Part of a small language model's weights: 4224 steps.
MLP neurons of a small language model. Each row is named by its layer, matrix (gate and up: input weights) and neuron, and shows model dimensions 16-143. Each number is 500 + 25 x the weight over its row's rms, rounded and kept within 0 to 999. Numbers have three digits each. A neuron's up and down rows have the sign that makes its largest values positive.
After each neuron's rows, "fires on" lists the tokens most often at its 100 highest values on Wikipedia text that the model never trained on.

L2.gate11:470511472488502477492498505500479485487483500488476505473486509521530467492532511527538503532482489492455496553511502479502464494479486440489497494496530489499509472473487500514470516515538490542457424511491491477516518516478461511523494488489460555519483524506506529498503492468494500525511454506471516498477450516536512481471499501472488495528539519465501498462469515542489469512535
L2.up11:481480516485471461472476470499489467471477504525512471496507490527529514515500551494500493536473516475461471552460526518461492501502487481513504488502487477515552501512529471521494561532510502539499484493518482499504514510536482504526525519517465529500523499507563485471495484508455520494497436504500514494459480489501510471489476507453456485519504561518491490484443504512505468521512
fires on: "\"", "%", "”", " 2009"

L3.gate403:506521517490511425519492524469505525498479488517513495444492495489501504492499530521513487490481455473546506511503510504473453501504510476464476509453497509524449532515516438510501496499509502503489480499458510467529490469484481550529529494476516527581507507529490507494542528556491513473487491521518523529501514520505465556505555515508459515505446490477482494472495423502519495493495
L3.up403:518487504529527475457495484435529483485492509504472528504512496514509540487486534521573507488490489473516477526489518463460491512518522481508481539456519487513508530494478489466497535459517522518490500546495484502538487498532499518491487535530527502506505527523475492545490483510494481458454539484496532494490519522543516509527559505469449500530532458464500486497493493503515499502476
fires on: "ly", "s", " way", " little", "ed", "ing"

L7.gate199:497482493535462453503503519482503507507502489482539480506494471479499537499507497500511502514495487496480456496550472514450513526476521483401532535499522516495510498465502484494441526465511532462485507440478462506503516531489516478490538467483491493472500480514504498509480472514492465501463484464488523475548513508514507488501513482496511534544507479505483481510494548500511506436525
L7.up199:509531484519516533488461522538521507485549475492504502491526483511526525517506523490518518508465480501519511488525498494451484513536528488531491471498490513568470489491533510466501529493489471445526542535500510517489480504507507525503515494527499466472501498511447471522475505449480499498518540534495483501513493471560515499497509549508508501514446515533496540500532509499509488474487
fires on: " =", "="

L3.gate176:486539506498508511510505476521517487539516453501538498506521472491520516493469511528505465461567492499518482516497549503497442489479521493495523492508522513493515492500502501547475502543493492474496501442459502491522511542507526486498487481502527490505452508517486453458490557525545489459506505501507467510525533528497459435504524480489505506523576472489453471493529504497514481495526
L3.up176:501510492486496496469482474522505480493544542489550535516494475493504479471498546468516517510487520485501490480477505535452474496525504495485504484562497538481539519473498485500505490517492472498503527478492498535484467520542478483507509475520481459520565558515509483533501442480514482491521506484518493536468483528502502456529506515475464560492460504497522520509493564454475510469499
fires on: "="

L9.gate262:550476437524454499517515517520488477481513484464495551484520495527561505526460520507558524522513511494471492565514503490483505536480478525461521542513500488504499519473465474488485458472497490465477519534459494531494510518531519534509495499503507490463511480541525538435518535517503511539478465495500538493473497542482515486451510490506513491504497488493505513496477488492524511505500
L9.up262:485510482459465476489500465491465528495496460498478497530521506504493481497506525478508507503519508502500523526476527514499474487500498483490512510524511476486529511464502487435497505478525524529494522522460516495518480536497532482497493544514520473559501508565517479511518501521476512479577509490480498475485502510472438504510505502481539497492478463537556490512489518523560524512491
fires on: "K", "L", "Br", "dr", " Dr", "J"

L9.gate112:544509486483518498488485527533513496452475483536502506517476509470466499515511506490488521512488512495466472506526511494484484539547507547519511495517543527473502512459476494553498498512504486460521492465479492502519446478466504483493505448479537518493517494516513491521466499495512494451462515476477496502532553523549510524521486556445482511452477531499534476532471563537530520518492
L9.up112:495526463501484490466474455517483494509528528511504494501480498492510524499488510464498508491503506514536462504503550445489500497546530516501476504520485526433512476496448446455495482537498494496492479494530522522492455500522494512531514495529470453470505470468471506480468542528473503512540510492486509557491485483556490539559504496484505465482486508517472466540486504535518489491526
fires on: "G", " t", " =", "g", " ch", " g"

L2.gate206:481515463504498470540517550507513512476484495479492512460482491510471472502473505479522517502510523480486473501492461491494530515511486499484495514488498496481508516457470461506472519500520582539538500497504498528477462522508518496502484464484493500515495492489508542497482509514478516503543455538501532513540547498537516560501480463451475510508452493500464516454486481508511527522462
L2.up206:474511471505497518519467469512499548455473524519496467491473480529469490495502440480497505528512504506518483497493458443465521531512472510501447527500497503506493533457473499503517559463515520532529472555515506501544496511517523501541489477474476486462518517491477510487468491510470502508496468558531505509563486500514550531510504449485466507517460435532516506455495521506526501504495
fires on: "\n", "ing", "ly", "ey", "l"

L3.gate26:536481505498510518497508485464503491483509519493515497505519485486465472523478483507525478509477482430517554452486499544496491515514561445487461490514470506500483500527510496489467542444481494486493521492496487493459501554488465509527480526483470502523454518515466510497515471514495533489485480506461456506512515498455494481500510539518520452496529497500480531472509514520475551476550
L3.up26:504505458537495490546508460541510463480494512504477493514491451513508510516427503474510520505498458526495501519515539526471464479510503479526454507561532525566507476528491491486511505473521492459480476511546468547510518531483519503513455485535512506483494511500522540506491491484478468478491492483533532500511484497555519483493503520475491507459485483521463508498539568540515510483525
fires on: "|", "-", "=", "y", "ce"

L3.gate124:499489509487506498517518487495539489474495510504488503511541507510481523449476469484532471465459535483495495483488449539521516487545540490493483456469524504481512570531529495491495514513480549482497524476518503500504462527497455484469496487481512508561492513494466475467520446540498476535513483507505536525503551540492540464496513501490542495526455515495507506494461490529549476505518
L3.up124:503514455537545502491507539507513503472508508491488530540528440500525535510507549509521478528481479482508496511491501531485508434531523459522503491501482485457472520489509471504497500508517454482450529511498542513580478458482518478487509487514502458460459514532490500521555520501497478509491514505500522488498489456538492514496472493519481479496513468494489492481499504458496483515523
fires on: "ed", "ing", "s", "d", "able"

L3.gate231:485475467516476502550483522511477486465524521467516482472496498511463521502448498477539513526530502520457513515492529539488491532485528514471475505475510512472486514500463498527443473486490497501497458448484458528455459531477483469516522476507489489489517498506516500511495527478484525503501485483507482470507526544516534468511517508443501533538531480475510532463511540536506456488508
L3.up231:498527514521427500525506524493496502514500481534562480507516482537480487517505498490503567497536519536498516462487486523496503510465463479483471481509490504461503535510495510482492520496478490506519512497456468498509507500457487507537461512510528507511513522508483464496534502488490477475493501529505511469519535516502504472493503552414534526530474489471506513529560561501487500483527
fires on: " ="